config = dict(
    intermediate_size=640,
    positions='rope',
    rope_fraction=1.0,
    bias='none',
    init_std_qkv=0.0361,
    init_std_o=0.0361,
    optimizer='adam_variant',
    batch_tokens=16384,
    max_seq_len=1024,
    max_steps=9638,
    dataset='wikipedia_en',
)
MLP neurons of a small language model. Each row is named by its layer, matrix (gate and up: input weights) and neuron, and shows model dimensions 32-127. Each number is 500 + 25 x the weight over its row's rms, rounded and kept within 0 to 999. Numbers have three digits each. A neuron's up and down rows have the sign that makes its largest values positive.
Before each neuron's rows, "fires after" lists the tokens most often just before its 100 highest values on Wikipedia text that the model never trained on. A number after a token or word is its count.

fires after: "g" 13, "s" 12, " t" 11, "if" 10, "l" 8, "-" 7
L3.gate214:464501471534500511511497479513525477521500435511492487531476487502483509506502493485489501554511464467480525482475518509478473510512528561459530471489510510498512522480488460504529537470479556503524487468508548505493540520487457473512550482520516506539518500521509473507551481490472523464
L3.up214:513483493488478516509501529506454483492479558486483509491480475506490529502458491506492464548484515526494535471476485472507503522514482529557519517511520479496504503493485549462526529505505498478488504516496531507499461518534494501517482470467535530527533519490512514493439546517515530530

fires after: " l" 43, " c" 9, " pr" 8, " L" 8, " E" 6
L5.gate90:486495494501523459510512480510522508549483457495508529552523520533494499501514500536496537500484499490486458484513548538452521456495486524506507557466538522498457478520450513493515484523539474464542499517494512507462521541467475504515527489496490496489494494472524483490528501509462500513
L5.up90:480516510483527490484542495530527534512508515447471496514511478502539530488501496497517481507470507506507546521492482490508532474483475511526487529537550512500488467489516494560447489509524516512539490465526480505467509520519509470524511460457517488522511516514461535487434490516484489532

fires after: "\n\n" 38, "\n" 30, "W" 6, " " 5, "w" 4
L7.gate353:542507509484508484530514528499499465507499515479493498516482512490510499520481522478487517489448469542530464494487456517509478531524509503532520477519505487493518519532467458450522526512484495472522479530530478482483506517557444529496501575504501450506484494507511502500518490470492533520
L7.up353:492514485557528493472500504508526506516536518496531485461489517555499461505449520507485496501509522533454500486501525476573545492486496509463531494553528520508501519498481436520477498422529490497525512474529462510480483518486482520481511523522525471519487510502473513504492513507525543476

fires after: "S" 12, "C" 12, " Q" 9, " D" 7, "P" 6, " R" 6
L3.gate136:495497473496539458519490556458491454526526538473545516469516515472516511513471490511444471498482502480444496525471548528493485576466488489508490475475511488478479490485490500490454537470503556493450462502515461520517527521523477516542495462505506507497500465485469504461522488495526488507
L3.up136:449549477480539480509470543506506501498504512499528543518514543470481451543481466488510500466510491501483476521499533487465483562459500517487495488513528447485524516491517499531489485501524468498488429504521523494521495501493436529505489449464491508511487474468528517483480467464546529495

fires after: " =" 38, " (" 8, "\n\n" 5, ")" 4
L3.gate73:469489486532480515520475457476493498510501568485493551529491498512498510579512547517521503506472537520492434493491503505488483547494518491516514522499477491476478503546461455465474478511501463508483533506477512505494558531526475487486497505503520521498526475527521470514527535505527503518
L3.up73:454491501542485483544502517485520494499508508507462557445498490495512528536519561531492508455520534484496441511480521482504441524515509510496527453532483501451490478555505516522493491549494445495440528524446522472508523509550511478483484499488523514496508501518526487486479550495472483520

fires after: " c" 20, " a" 15, "ry" 10, " m" 5, " cl" 5, " Z" 5
L5.gate53:506433507535477486500531463547507542523548508507515480539473501532489503491536485514502500541486509527509511496483535527507492490505511535497523462501495492500538545470523465516512474489498482527514490474478478536533500501484503467523513504490493503506502508530438493485487460499504470514
L5.up53:478511504535514451506490459506485479506488487504485475511520520534468487476475467517529541509500513501502450516534513441486469531494526469439489532468476498505497501500474487537509515522482491489514525446488482538523477528523530513496508501458500553484543499493461494513545476500521461534

fires after: "itt" 16, "b" 15, " U" 12, "el" 8, "U" 7, "g" 7
L3.gate522:531527497480522473472487552490513475506512520462511466482460522484524521521458500502460499472509512527523501514524520508481514565505493583503523479508500514483501496506513545541496513480516526562508496499497459510512490525468501494460502527484467534461499513508535449486540530477527520523
L3.up522:513541518493463502443510541492516501504496498473511462533493478481542525499490513516488521540494525516518511481528519508501497497474503530512477531490516536512536524504526474544501505472526461516516518486510500550492493500427511501495474525484504526503479478468500460499521509495488497543

fires after: " b" 14, "eb" 11, " w" 9, " pl" 8, "pl" 8, " " 8
L5.gate550:517503497470513473554509476462533570512459537515543502473515559505522489558525490551505543503506494494498467500540500523465489506543490493508530498545510512511489479510509474491514484464508527525527502480509499544505509538522452475491522477496476530461525482508493504479505503511526511492
L5.up550:511479515499504504496493496486526510515502492507484541470541522493499460518458455546499507522531485472458454481484515478466482505513502453480501513520499509525494528482539500526484493493489483535515512480479518547520500477559478457508512519500514512485487505517518459507516533507494491492

fires after: "2" 35, " " 20, "1" 6, " before" 5, " res" 4
L7.gate170:555483494532520535503467483522511497520469459529516531509517493502506429499507523541497505454490525473486499503499496519478497561535486468495500461490539473519475508510495524539425512488478491501519501489531492500468531554476496512517515496491498504429497475469485504507477502516481482460
L7.up170:556484504483512520500484494529510484491486463513508547463534496486514460495492500498499484480488468507518532515500461479471486531471482475522483484489513488517491481482484489518421541478501471486517480446511506497472499490501508495536486511482497494430510500507551509509480489535460477475

fires after: "." 36, "H" 8, "ok" 5, " Z" 5
L3.gate496:532515525467513499506534476475497534512513512496520516500536507506496485508544509511510487458465483483486505448551479525506492530519521535478513461451489502498491416527480490462495518468491472475505516467553516522448483442487534521493498464474447507496525509461476527515486456501495506494
L3.up496:530499518491522535503495529507478522504500514488487448511555498455524504463485436456518460514504500490475525528511526514511530506530467488487473446481512493473506479496516505511455494424462539530469510496521491514489488474462542503497537503515521528538486489516499554494531532472486486465

fires after: " " 44, "-" 25, "\n" 10, " I" 4, " W" 4
L5.gate122:533503523511491479545526500497539462552520478469514530515493465518471522515512510500467492529452460532481472461501526500532457508533520500492502466502499525450483521524488468467544478500517491483504500449530493518503551529496498459506545501482462519478507480491551487507517528490521535453
L5.up122:539447485479475475497525512494486516499497534513500502469496529514479527477465487484521483523518514511484503477449535505518505528526491516497479491489513501502531514557459494532504499520519552506481547503489477486493477532538470518509499513485509549488506539520530519519448471528570552519

fires after: "\n\n" 77, " N" 4
L3.gate182:523509481510516493477471490526560518501502471487501535513512559481469484569449531493468528473521538514479505482524461477501520529516467502535469531517515518524526523509515514447471502489510487516465459522493489535527503533514474483522496534458505533471490521473529461505531531503462548494
L3.up182:495557518519472502556492469473484521490483500496491548508491470506504489516500494518502516503506517485531465494516518447481496519548506465507550471501463451461502520509521469514470518508494556511501482533505534485515492522494438484534486560470491490475528566505527492501431470470481486466

fires after: "ass" 24, "m" 11, " end" 5, "-" 5, "or" 5, "c" 5
L5.gate313:485531471502502507495518476499504465505489523516533515497475481540466511520496513505473536512501494464517517491494520543492446481536531513518488451472521501473480544555519501503483517488485544495516491485480498523497547493467452524504471496513516508495552490460519463495503491525522518494
L5.up313:475503447524474467458506497495515511490464477513491510494495505520467505473500500499524489485484514484470518478491516457468493488495520496461492529506512546542532496521526493506462449513503473505530513519535506495506528500458499516483484469458466541492520529471474508499495506502500493524

fires after: "." 36, " O" 11, " B" 7, " e" 5, "a" 5, " t" 4
L3.gate298:497493504515510464474492489476529515490504532470477449471506549494483521499526457487471477535521504474500487520472482488496494486510509457484559504512482499537485525466486450456523498466503473490490436515533513485465532505473504534510535564502504464484492465487484486516514537528494502528
L3.up298:460541441519537511489519485522521531491497517462479493491509479473526493536509517539478491521507478525517509523516440470522462485488544452494503457516482468502505533500509447483487521510544485486444467483545508500484520517492505501529507487510520481496486530527499504512514513505477486502

fires after: " s" 26, " S" 15, "s" 10, " ac" 6, "c" 6, "x" 5
L5.gate326:510494530492481508496498515516512516511491527472519506500539521533519519542488510508465497465460478517551466496510494471467473502505516489502507539458537491514571533494501511535478472471497508480530501560526535543508459486513482476466503518519492506541520488483517500486524506484540524525
L5.up326:549522502457465515531508479498525514489469462546496473515469449503494518508556540480496484454480480491478468498474492471537514519508497534475510485516483510508510534520537524519486486545468485501478476505494513490523462526461516459525449472490528531541541490475510493507531488484503496491

fires after: "a" 12, "o" 11, " He" 10, "ang" 10, " O" 8, "A" 6
L3.gate118:524488536495511463528517548517516494524530540483495455484499491514508502489522475476507494487506492504522447477484460457561496495507490460472516554489494546527479534486501471470501465562511502476474477522481476517512484538512455493526540503504478474525515498556490488512514567481499516508
L3.up118:490538470486468476485514510515547540477503514526513535507505502503456501512474505501529506528488500472486519504481466448552462482472487488501477484503526497478471510522504512481499505491504515474528476503500471491507522515481465498500541507474510466514491499523497512534521521526492494483

fires after: " " 27, "-" 15, " (" 9, "if" 7, "on" 6, "er" 4
L3.gate147:484517487470481499563508504455490472537512485512483525501493540489529470496549520494472535473504527531512464516509464510493493527548538510454503441498466519480498491513527459468477489473519556446492492486490503540546543518501461498545493485492503506507504523509518523480507487492528553479
L3.up147:512518521476497505477544484497526474519493475525488500490482492514503466464528496470489554502501504488549488496504498556458488459482519502477533487491488510460497521497467450551530490526501525449498544498460525500507514519504535464475499531551513492505520535500546479496499499470522506560

fires after: "on" 24, " re" 8, " (" 6, "im" 6, "om" 6, " W" 6
L3.gate230:453524497533486496495537520465550465498514536483527496515476532520533529497518513450508498492479513504502482507497521474503485462540545508482513535507487478463482501486509478519512486497513504474481493514511508561501586523499479482472505478505514474515512524537509464500507503510540505502
L3.up230:508508546509505501525508493522542477520471432451452483472507471528477488491485509486497488457506512513477522468541554511499517505513509525468515495513491507521539466513508498522508435448465439503521519443477524498535497474472527509503530559560518489512527480509523499479481509498571506456

fires after: " \"" 24, " (" 18, "\n\n" 16, "\n" 14, "-" 11
L3.gate234:496471527489503488516492490437487504516522482506515525517481493513507491474489542512448504510499509509521508515501494528462494537495505485434525482489497527486517477549462520500500513502535475514489490489462545518509488527513541512464497504473455521467544529474502516517545484499467535522
L3.up234:549527473475483481489494490478476518506532524529520530502471488501466520531503495491493505515473521516499488484507437507513514518539490520481532476492509486473436517543498509461486490497554471476509440520523502493543501521509516488496506532499462456509504468488492525542528514514491455457

fires after: "-" 14, "ro" 12, "eb" 8, " (" 6, " E" 6, " ab" 5
L3.gate294:495560511483500468531508490524520518528498519511445489496495489517547471512514499469490479489448498473512507541457470496522478485549542475490517497509506547452496503516473500490503497510506488463491452532560495482487549525550457503497479497500502535495514498514536452494539497530507464469
L3.up294:464517466507563515460493462505516515494513515509508486505505528476452538499500502500475484532496550471443473520525509504496463494473547500508505513481498444497459491500482512477542519488500471487503502486517518510473572488511488473516495510525514514504509487464463490499529504480512495454

fires after: " c" 19, " pro" 18, " to" 7, " Ch" 5, "c" 5
L5.gate0:518508487497505470510526484523507492525521474487519520548521465535512476498511527499512539501520529457522456468520508496515535520517460504519510478459471508562507517488501513472510515493494506474500454500514502532515492534527527513510517484470502506496515494513488538457456478496508501503
L5.up0:517523463514523464522464472479486500508545519499471510498501500492527513532478507520499472483501506490459500571510506491539513451484479475533475468488509491477490495493488568504523520507454487491502444518528500538530501541485488491492547446476496435457545480505502493473494512509485481482

fires after: "\n\n" 62, " H" 21, " (" 4, "H" 4
L5.gate119:508507472501508493490503554493516540522482558479532499493511533499531509535488528474509501506486503486474503447479502516503483524497514482517534465520513522457503476521556522508514511528469501558499504516455527534488521475470518505524510504522489546474475546509491494492515484461497500477
L5.up119:475488471456506517499507511478547476498484536524464447452454479509490516504527539512521553496497474489538478486477511457486506498537492529471518466489517532487477518478514510543508489501540478469507490487478467465529516489502477471479484491515533518514482478517490513513528449521540504465

fires after: " to" 42, " not" 8
L7.gate375:445529490477506499524498481511549474535489488516515546469499492501471451513548501522514517523519537493493514467520539458517519527457472492501556505551485540537460498518503525465497466561525443448500488494502479511476519546506519484508494453512481483476511497466490498497512478477484495515
L7.up375:478516456476482522538530478480464537517476467483492495498483517488555481506470440471507489449464521460449479512499515440540505515541523532527491510501526466488484452478499543498472464478487551528486538496534522500507512478482483483513482496489491505525510497493493490485485512487505506514

fires after: "\n\n" 73, "==" 10, "\n" 8
L7.gate397:450475486499494515479531530466543516483471517504519515499501560483477524499484494509455485524529495514507473520438474464503469494487445542523510571508477527447493486522482493498510441512476457548506468524501485509513502496509491473488492516470501525494473552477508510474516490460545478500
L7.up397:512490485517462488540495484491513510514529454507516490480515488474530477505489533522486474542488512517502496559490510476476501535494518483552480499521433504496431511489510497488502453444481524463461502500435541494504535500489518499502528511490496490481492505498508429486490504502519501488

fires after: " " 28, "\n\n" 12, ")" 11, " |" 7, ":" 5, " g" 5
L7.gate339:493503484506474478464509491486518544530509528509466529518491523509472490545550499496498503533492493509497476487485502498580483534477455471494492484488528524480479507548528507504503477504494480464504527468440512527512522541472482486527512556454482519512491492510495517491518445481486511507
L7.up339:513456496530439494437473510522511515493523543505567505535501491497487524495501529518540494493519488524524484510498473497531503531498497511495441476530513515498513483528539485497518517489515491475489528463437535500500449511485491447518493542480527532500487491533481546509499479515475511494

fires after: " qu" 14, " was" 14, " re" 13, " be" 5, " kn" 4, "qu" 4
L5.gate25:483511537481540462489510518496514502522548467488491490487494493517520521543500526447500527487452504491481520517525548512519501527571502571492511505524500510501503506492507537520537505517510476468500518499466475488472528537515501511523496502502466480506512492491476523479502485509528488475
L5.up25:444546486494544499503499505515489535520515536496468532518485492520489530516508471518520498535482501490497516495503474472502551502508491476486522522484451493497510448525556490486517510538463507525515488518504479500512509497514507482512566509498548522529503535506504485558481509491522455495

fires after: "-" 29, "\n\n" 10, "==" 9, " Sc" 6, ":" 5, ")" 5
L7.gate586:512456492522518468486502519470530528450521510467493530481471489488506493498508511562480504497484488489516466489509474537479540547501463502493496472503542508510509495485474485460523550570536518543478479516511501451507519532482476492470516527426469480490488465478476488495530486497483488517
L7.up586:497501497474493501479492474479473460487533529527479524515491544512489491506534510474482491501477478498520532506452455523516495507493494497498541490540453493529510470547480524484531514524529469510474500501507529473465495516568509503513510508459546488504477500503536455518467517504526511538

fires after: "n" 15, " Gr" 14, " Br" 10, " pro" 9, "r" 7, "l" 7
L3.gate427:450511482519517495499525519494496463510465496535524504505519496497530486463520486465503473513511507508541517524508525515524473511531546524507465500491488515535529512469520493474504473464520545547461530457493488491526535504510486491547448505507484495539479483520468526510525493527499519527
L3.up427:523489510473475528458533502471525478501473508537492510486535479508489490488530492508485485474490429464456545526476508541500482490517516509534505491488501466494511491542495475512479502533564473517484548507480457510475537475475485475510470534541509514482476433496469514496485538501505510525

fires after: " (" 24, "-" 19, "\n\n" 14, "==" 8, "\n" 7
L3.gate618:462435525519509474477480514489548481565554510485492517496481518521487492536547491488487492524494512507457479470502494502482465475523553471456520497519497511501492484507531511533497502493540448509458531474509495500463539508500526496499511504520471511492516539561482474486500555497501533496
L3.up618:474528576474491477493515467487523495477509459505500473473479464516485518509511519491508508497507483513487487500481520513491528459510515479486501501468524489511449490495535507504490503455429541500513474503491538467453487486505516470506518504502483451528496506510500475508527452477509551511

fires after: "s" 23, " s" 10, " to" 5, " ass" 4, "at" 4, "es" 4
L3.gate135:483475500468535469483471498521500560491505525502520512523532511462526504517498508527487502503495447514498453499458499538467467538464459541497515510473486481477516528517495462467495526485489503463503484516508496532480502524513505497498522509530513487526496511502460504490509528474532495504
L3.up135:501535502508519499463487451483502512486473513559546515510493495456521479482517517484455464482492509514563497509518513497501518453480495499481485506459509483478520518470551479523521509491471465469475483518483524506462518491496484524451501518455492465495458469496473533521509539487464526516

fires after: " " 57
L7.gate7:542500527533488492483504496466543520524521516500484459535466444502506475520549506503509527483506535486534498521490502485503507540508505481529496454462569531439469474515439504546527491462481506500532456522480513508513530522473517547513534500485502499496507498454531479499496476490466450500
L7.up7:546496505529526490516487473519487458470511509479492525519512489491535500493539510535509452484488474527509491508487515462546470551504553507513491472473549522461479456545428507490519496469509523533471472523478478486497481481498484521518513546491480501509506492476514511477508503519449474513

fires after: " R" 38, " A" 14, " r" 9, "duc" 6, " Q" 5, " J" 4
L5.gate630:484496515468555482540491535496494517529520507444511510473465513484532520515511523537436509496546510507548481511484486494521466527475512495480530534515496507477458497505467516504495468517514502514489485578488516518588499507509499490495540475483526521473486535477481501479497482488513466485
L5.up630:501469460515509497554503484470532523533454509515482563503510529514567510488507503512473494510502503478471518490541519460491508496472488487457524480524488496487503478528524475535422516490535512515459542491525486481512495505499495526493455500530524500521493460504511511500492533507493494473

fires after: " D" 16, " a" 12, " Q" 12, " A" 10, " re" 8, " E" 7
L3.gate546:496501514475539480512497524485545460537534515476490505471513543514531490514486499525489501453536440479496510465530484526476478491458494554528497551494547489503473473516485529448512553459507490513531488465479523476504524534517512513503526504526498540524452495456517474477466483491526513517
L3.up546:475491532554517501499485479507494534498521502468479536515455520498416509502476478515500516495538505532544451518494499496479496502500517520527490511484476490448490509528480468493467508489444501467541443502556489543483483537537503499519552504498519516514479534515482469512491502513520507509

fires after: "ac" 35, "ist" 11, "anc" 6, "c" 6, "ec" 5
L3.gate15:510498476488489483488521485492484495480491469470544491492495524471481479507515499514511469510477536497541486513473530497529440502473510518477500527466500518470530504434509504532476508523508536524527500453493529480522496469494459502492528511463526468470510468470494507482477478512497483502
L3.up15:462561453487530522545473485495464517507500510440490508496528516500447539516517501512517538493504481504546497497486530497506508524477495522493479478493506506512493514501537513487455468512462568505501442518520499508513444536484523457510510556538485470484519513516505522490456488434490484488

fires after: "s" 11, "a" 9, " t" 9, "y" 9, "op" 9, "est" 7
L3.gate360:491488476505482491503543538476489480522534470487536473520528509467529496523479518488461494532523501506467475530488517536476504501513460513483506513498479503478493515514434468489548536521516471491473451508527527523522530502457479505511449456514497532533504511498513469507531524479466510502
L3.up360:513527519519522506515500536486492468472526515494543503490538524512499524500484524508473427495500514493493543510505500542518501474506461541512526508524505462565498502481478511482529500511489482496503545450467498502539517445508528522518533493522442523491542484519501517491499482524540489499

fires after: "-" 20, "\n\n" 14, " \"" 10, "\n" 9, " (" 6
L3.gate454:434501525504468484515454538499500516483477477496502508465486524459522524507472452521474490527525504509496480474455525497492506477491523476512511494507506521493487518526542473541501502500443548490534474520490517516496496526506488524466499540509467450501495511516529463506505516503526443490
L3.up454:491490499455483466509475509511490505523525528491460511480532502476472454523462524532461510475469517497486511502508546464502466498529516483475478484528499516504496500501497512484469532438503521476457481493499531479507498508574504483514460505523465502535483525515451535476474522467513540507

fires after: "att" 18, " build" 13, " Cent" 12, " by" 9, "ast" 9, " Be" 7
L3.gate58:529483518490515483515519508522476525520505493520532524504541499552522485514531470498505511526510468495486497482476513481479509517537548463454490529485533508527525506564491507506493516474521507542498496499499512518502453488493493549499475481505500511504478553478511519496569504504535534539
L3.up58:446477465509491541541489533505524502514560478481465456521474483498559514482483504490477490471488518477519485477512518486469511535495483527464519498517512530491505533480484538494537509517543501473471477484510464517521472492492526494479471486542525470505520472468468496473503448513501483513

fires after: " me" 19, "e" 16, " ne" 11, "le" 7, " Le" 7, "o" 6
L5.gate332:498496474485538449515504512507482490519515525518513499524530512485502527492507435477504500494541509510470503484436486513509462480450483503495472500455479498494514502508444506486493515489462484499476526441465511546521522464487488501543544507492496491496494521513488504475540483476507542587
L5.up332:455553489473494457462500507493488511464530471521489505509511530521461485465493501508499500526455536447501507528507500513513491527491528497473470481520453499520518526482502571486472515516453492468460501528498506531483487508502534471488532509480498499539511535492464516482503507498490488484

fires after: " c" 11, " in" 11, " E" 10, " p" 7, " b" 6, " he" 5
L7.gate267:466486499516542473498492475493522504487446526525501528501514509553527534467517455479454504477500480479491501532496523536490538501515427466477507526455507498518497485522459480500477484489489501498507504506536516527504503531495482491525526474450479454472510475537508471484531482523477518454
L7.up267:469504489532515482495460522505525540492492486487499481476457523513446521507521448473503483531503473479510489518503494479474516531512473498515508569495500547526479489496487461542493442482534479527535510530485513512481484465483495490517511471517497524507493518521481494499519511491514506461

fires after: " b" 25, " r" 9, " go" 7, "re" 4, "e" 4, " ro" 4
L5.gate41:512516468499491486522491530519514484503491545531509545524482506510478528526500441480518494505494529480504515488476490453510482523555486465505502534431522532495476473518479463478523485517512478529519491496501498580439473503480487530519490503507480476507493490526497439476519449506525475548
L5.up41:536502496490481521555481437510501509523533507523535515505485474514471482518520535521492451476498477511504466490539531495490498526492460514444479516448484483497484502504503507473487529520518506537505501470458520495526479471469496535496483512474502454486537510514464485513490521542495489493

fires after: " to" 21, "w" 8, "at" 6, "ther" 6, " s" 6, " n" 6
L5.gate626:556460496493511509493477459536496526521485506518529499488491529490471482518530493447520533503468461507476492517474529512514497525554484477473516471457483484533510515501469499494473476454424520467497480518526494524504489504531493522525495539495452482495490442515475520494515518492494514528
L5.up626:477495522459501462472485513530490478517507500541527480495566484507498500539510490475485524472475507471536454502467494485492498531466498523478481495462471503531529524465547490559523506541506500480527492502549529499474509480510463524488502540463522531556477560505504487498507525482499514497

fires after: " " 65
L7.gate307:494503499489546465457500504508538505523507490507517493499460496511521525513524492461527503494517473490475514515507535483496503555472495520483527496527503522453512523523547438508501508480490485540523517515468502465494496514522458531497522501492478478513502515480464478479491492533459491537
L7.up307:515533501515531488462485512527555477478483494512491526514526465527515481496487467528519495503497476511513492508496483433504507493505497512479500443469544550515470487515522426510499547506490484458468502483493528530485532510502474491514518494465469470475550543502509508506539494530477471488

fires after: "ill" 12, "ol" 12, " p" 11, " found" 6, "um" 5, "ass" 5
L5.gate31:508484501508500459469491538468500522539483522474494473502504487511459534439516527519495494442539550490474484482475507527505494505496515509516515525543472491472467523475480509482525503521531485462438457481498522509459498511548512496448520507474497471504480502477509515474516455484499531509
L5.up31:527479452533477473516471519483508480483485491489498446518521503513510522494489503534511454502522576465500491522523533531478489477483465522511478475494507537478504488507484477502485484528500508547484490494504495538483499491532513557464489500480519467472538469508490447479492459490511469528

fires after: " " 64, " (" 6, "-" 4
L7.gate44:544507497507518487492486488500487495527542469512541499492485451513477489506521529488518545483476476534530482514455480512459485525528515502508514552480530483466462496541472481465465502520512499486445457519451524517520502550442509504487498489477506503493509497496525518493531503542481532524
L7.up44:496539472533550504522486512533518445487493454488514516522499451497492525558490561468505487513530466504503496539487487441468468521491473507496476487474493507510470487489476491497479470529556491521495479497491496497494523496511526459535506485469473480494505542509493503517494529518465512475

fires after: " L" 27, " l" 13, " Br" 10, " ne" 9, " Le" 7, "L" 5
L5.gate368:515526458451497452498510517507531552482469498472501524509557492526507514512534518482496556514518543442503498496481512547467498529502500456494507469477513516532499486511456474513478453525480447507520491496516515517498510495510497552497474523483479522550525513475500510504548503481496487546
L5.up368:479544484498554497478501518524517524497454504492532518469490555541496480483455491494486520507499478468479513520523458524486487498456505491547487487496464484479534483520514495521498539510477445509527518493480485475506472493440508534478495488514491533452477537502478504472459495509467472482

fires after: "-" 35, "==" 17, " \"" 13, " " 10, " (" 8, "\n\n" 8
L3.gate497:471554519533503508491543471500528531491506508501479513532454513512494517498486538514503541494484463479473485523457516526519454513529562502473518515484543508488461551538488498485505479509497479479507444542478517504477544509519467508519520509473447526470512510467547476484543500522508478490
L3.up497:494546486528496516527497473475488491499475515503503524486477519477519501517504536540489514536500478477468530518484500527506508513546541495492481477510530502501465503516474524479553490535528511509470473522524513511484551489500472503493480456495482535488517468512518424497527516529505471478

fires after: "2" 21, "1" 21, "4" 16, "3" 14, "|---|---|---|---" 7
L3.gate142:482503508462519516510492477499473496470461457561485500464509544568503483503495515529534508466535518499478550463521518506486530537518477487504550488473523496468519440490474480494483460528484505519494510507512469500486505519468467511501510508477489495498513458445486520508503519496469472509
L3.up142:525499494484521509482479489486528513499534474462468504503498524516501481483476468495504463497496463487530493523471512464479502504487439513511511551490480483500478519470462530445466469497511472524487476477495553534487512491494507470510516498487516521519501480474493459500514488499540445486

fires after: " O" 20, "ri" 14, "A" 11, "O" 11, "ag" 10, " Pe" 6
L3.gate295:524481523507473495494533531522490457504501480448501495510507522518500522501527466505510488550556477479504477522498457477550491502495504469464476527502499545496494533509495498466516526489476480501549500537525450515541545525519492508499475514500512484465488479504507509490528546518530460511
L3.up295:491513505460501490489496511571457520496471560499499457468512480504471501482570472467525490439506489493498499533526498494525490526473496511518501504502520552498492504480520526524464505522528482500500496466520443547505525462495474501529490471501482501496521511494466510493449517503477500500

fires after: "pr" 13, "pl" 9, "m" 8, "s" 8, "c" 6, "ers" 6
L5.gate36:527490517507503482486509499540445505496466513486484501509520541487472472505473521521497524489514475471498531524508536516471496502485517518499488495497483505442539525519532466448525517504553495462497466494532520567510497470510487555491490478518517537487465497477550483494523509508518494524
L5.up36:499504502508483532499523510507465498500506495534493488487470510520512491471505531512516536563508529448497538494515524482491522489477516475494489515523500524532496504516495505539435531542511487505479498514581507452472481516504471470523431518530529515481511530514497519512524517503464497511

fires after: "===" 30, "\n" 19, " ===" 7, " d" 4
L3.gate88:502513526516511479492509508513527523507500499478537492523514503531530537474480472512522517484432474513522506469541468518505533470481501498457503489500540500513508481528531498550495477489444490495494519528525485503469503522465449487553503525499471475493457558525516485516448479514487561518
L3.up88:507539555511499475509526481513479496505495493503518535498521499499494525532491528480478514467487525542501518451543492484494496488498497499454509507517508508442526493496521506492555463520459455452501480509511543513504502511519522496491564489523485458514466515533524502449482515484467501485

fires after: "-" 14, "p" 12, "x" 11, "s" 7, "y" 7
L3.gate586:504455486490549479509475524481463484505518438500517503557502519508481540535468511489482495504499463474472461450463548495458497524451486518444562460488497499537513466498483528494478484494490523509439487481485533504479506527513502506508526501495453502502524479478451523504534475460515532478
L3.up586:481536523480521526492517473518518479494469461465507529486507498538552485495547530539488509497528509546512523488519516478511463512548462476504554511497510489509476491502463504503512474514550482530516513486501529507490472478507482462472528481501495484477514536544559461518526525512529519505

fires after: " E" 29, " A" 12, "U" 11, " U" 10, " sy" 6
L3.gate271:543547501491515507519482491504513506492481500538582504494467470496478486510512508485470475543521551493496505473534494496506511515542496517526499525519503548483508500522532531502498519521514473516530468527505509478468504520503482523481459516469506551483499494530539458501513547480539537505
L3.up271:476521449498492453469473513542521503503513518509527504510500541492500520517484506484507467420515479520557529509523505511498517505450469481523495527483497523548461484487459477536455495482479482510527502504481502548482530502480516519545536473510488508463482494482485512520529495511544448473

fires after: " U" 41, " I" 21, "U" 9, "I" 4, " t" 4, " sub" 4
L5.gate345:486523511489531443504545510474494492539516510463510534501496507508447512499546506511476485553543488529524537496469461516510524495507517462508509513520497498495462539507486506508520442511526488495522505525518480523541532506472501472484522503489480510482480483483533493509547513516544548497
L5.up345:490558590523515479487473495509493520489509473501508471487478506506521479510465534485454491493479551510492504479483520484547494510501478478553482474511522467485493539533501504458520486508440507534523541505518504535527523523448501490506513473504504542503490498481461468500498481483511488524

fires after: "s" 17, " s" 13, " S" 12, "es" 7, "eat" 7, " V" 6
L5.gate235:526492518501519441457470503490499508480478481541524488531514488499470501492486472507491492530494491501488529506474538500448507511475495524486513557478541529484553547512488501472448484450517479471477497514503525538525511522507460565525517484486491507506446472477501486489513519487519528530
L5.up235:501504528484495536492541463491522496517457512498526457475479494462493515515542511482527495494479455543498482514469523505486500534527556509525532500477496481528513512528500494511517497479514527537486477458522474527506505482507508492515493471504493466465503486522536442515517500463482494473

fires after: " At" 19, " D" 14, "l" 11, " in" 9, " of" 9
L5.gate72:557507525486516525503468506526535553527487488498511514489527496539473468513481503459481508504478516501510496479513507497500490500518511493516522504474490471507523510547506492503461482502463482478463476515529481496489497529486495527529448475485496557497508488485515519479492486457525527479
L5.up72:536459502547557496472516510518487495494474522524509493483518504490482493516499515482519550457485477469500479538530497507476514487538482481517488479518517479484469474492522460469488493488506506493501439475538533494508499514527510503521487491488487500464452516475440464502491496549458517539

fires after: " (" 58, " \"" 12, " de" 8, "[" 4, "-" 4, " off" 4
L3.gate46:460491495448516510501535513499547524502529481519491482527460534538500472541500497523524544460492481495491493491507502511517490475537515509473528498508481462473505503476560502463464503500501476470471511497485525515508503524529560508491504479505489549515491514494557502508502542495521535494
L3.up46:477498569458557538463547470540469478481498490517529486476465508472512534528531509524507520507483512521505483502542496559487554506514505485475490504448533506516520519486486474465503509498473484440502509509515461497470515510484470488549512491517514522508506503462503492528540556472527508498

fires after: "\n\n" 17, " (" 15, "-" 13, " \"" 11, "\n" 11
L3.gate38:516480486489482525487473525468494518499491509480485493529490523484528470535488544481471522507525496524492434496519518504473501540493509457498527530532487532476451507516487485467540526517494501528480482517501497512511516535493518481484494532526463547447444469482497480489521552455538549480
L3.up38:453523485497519496494499509517522466472473526551476510512502528501519457497477576510515526485558505498480470495540527458519526474543508473503540517528486473459479530481545503481511470510458488468489474505489545512498525501521504500528483476516454507486481534506521508491515522477493517468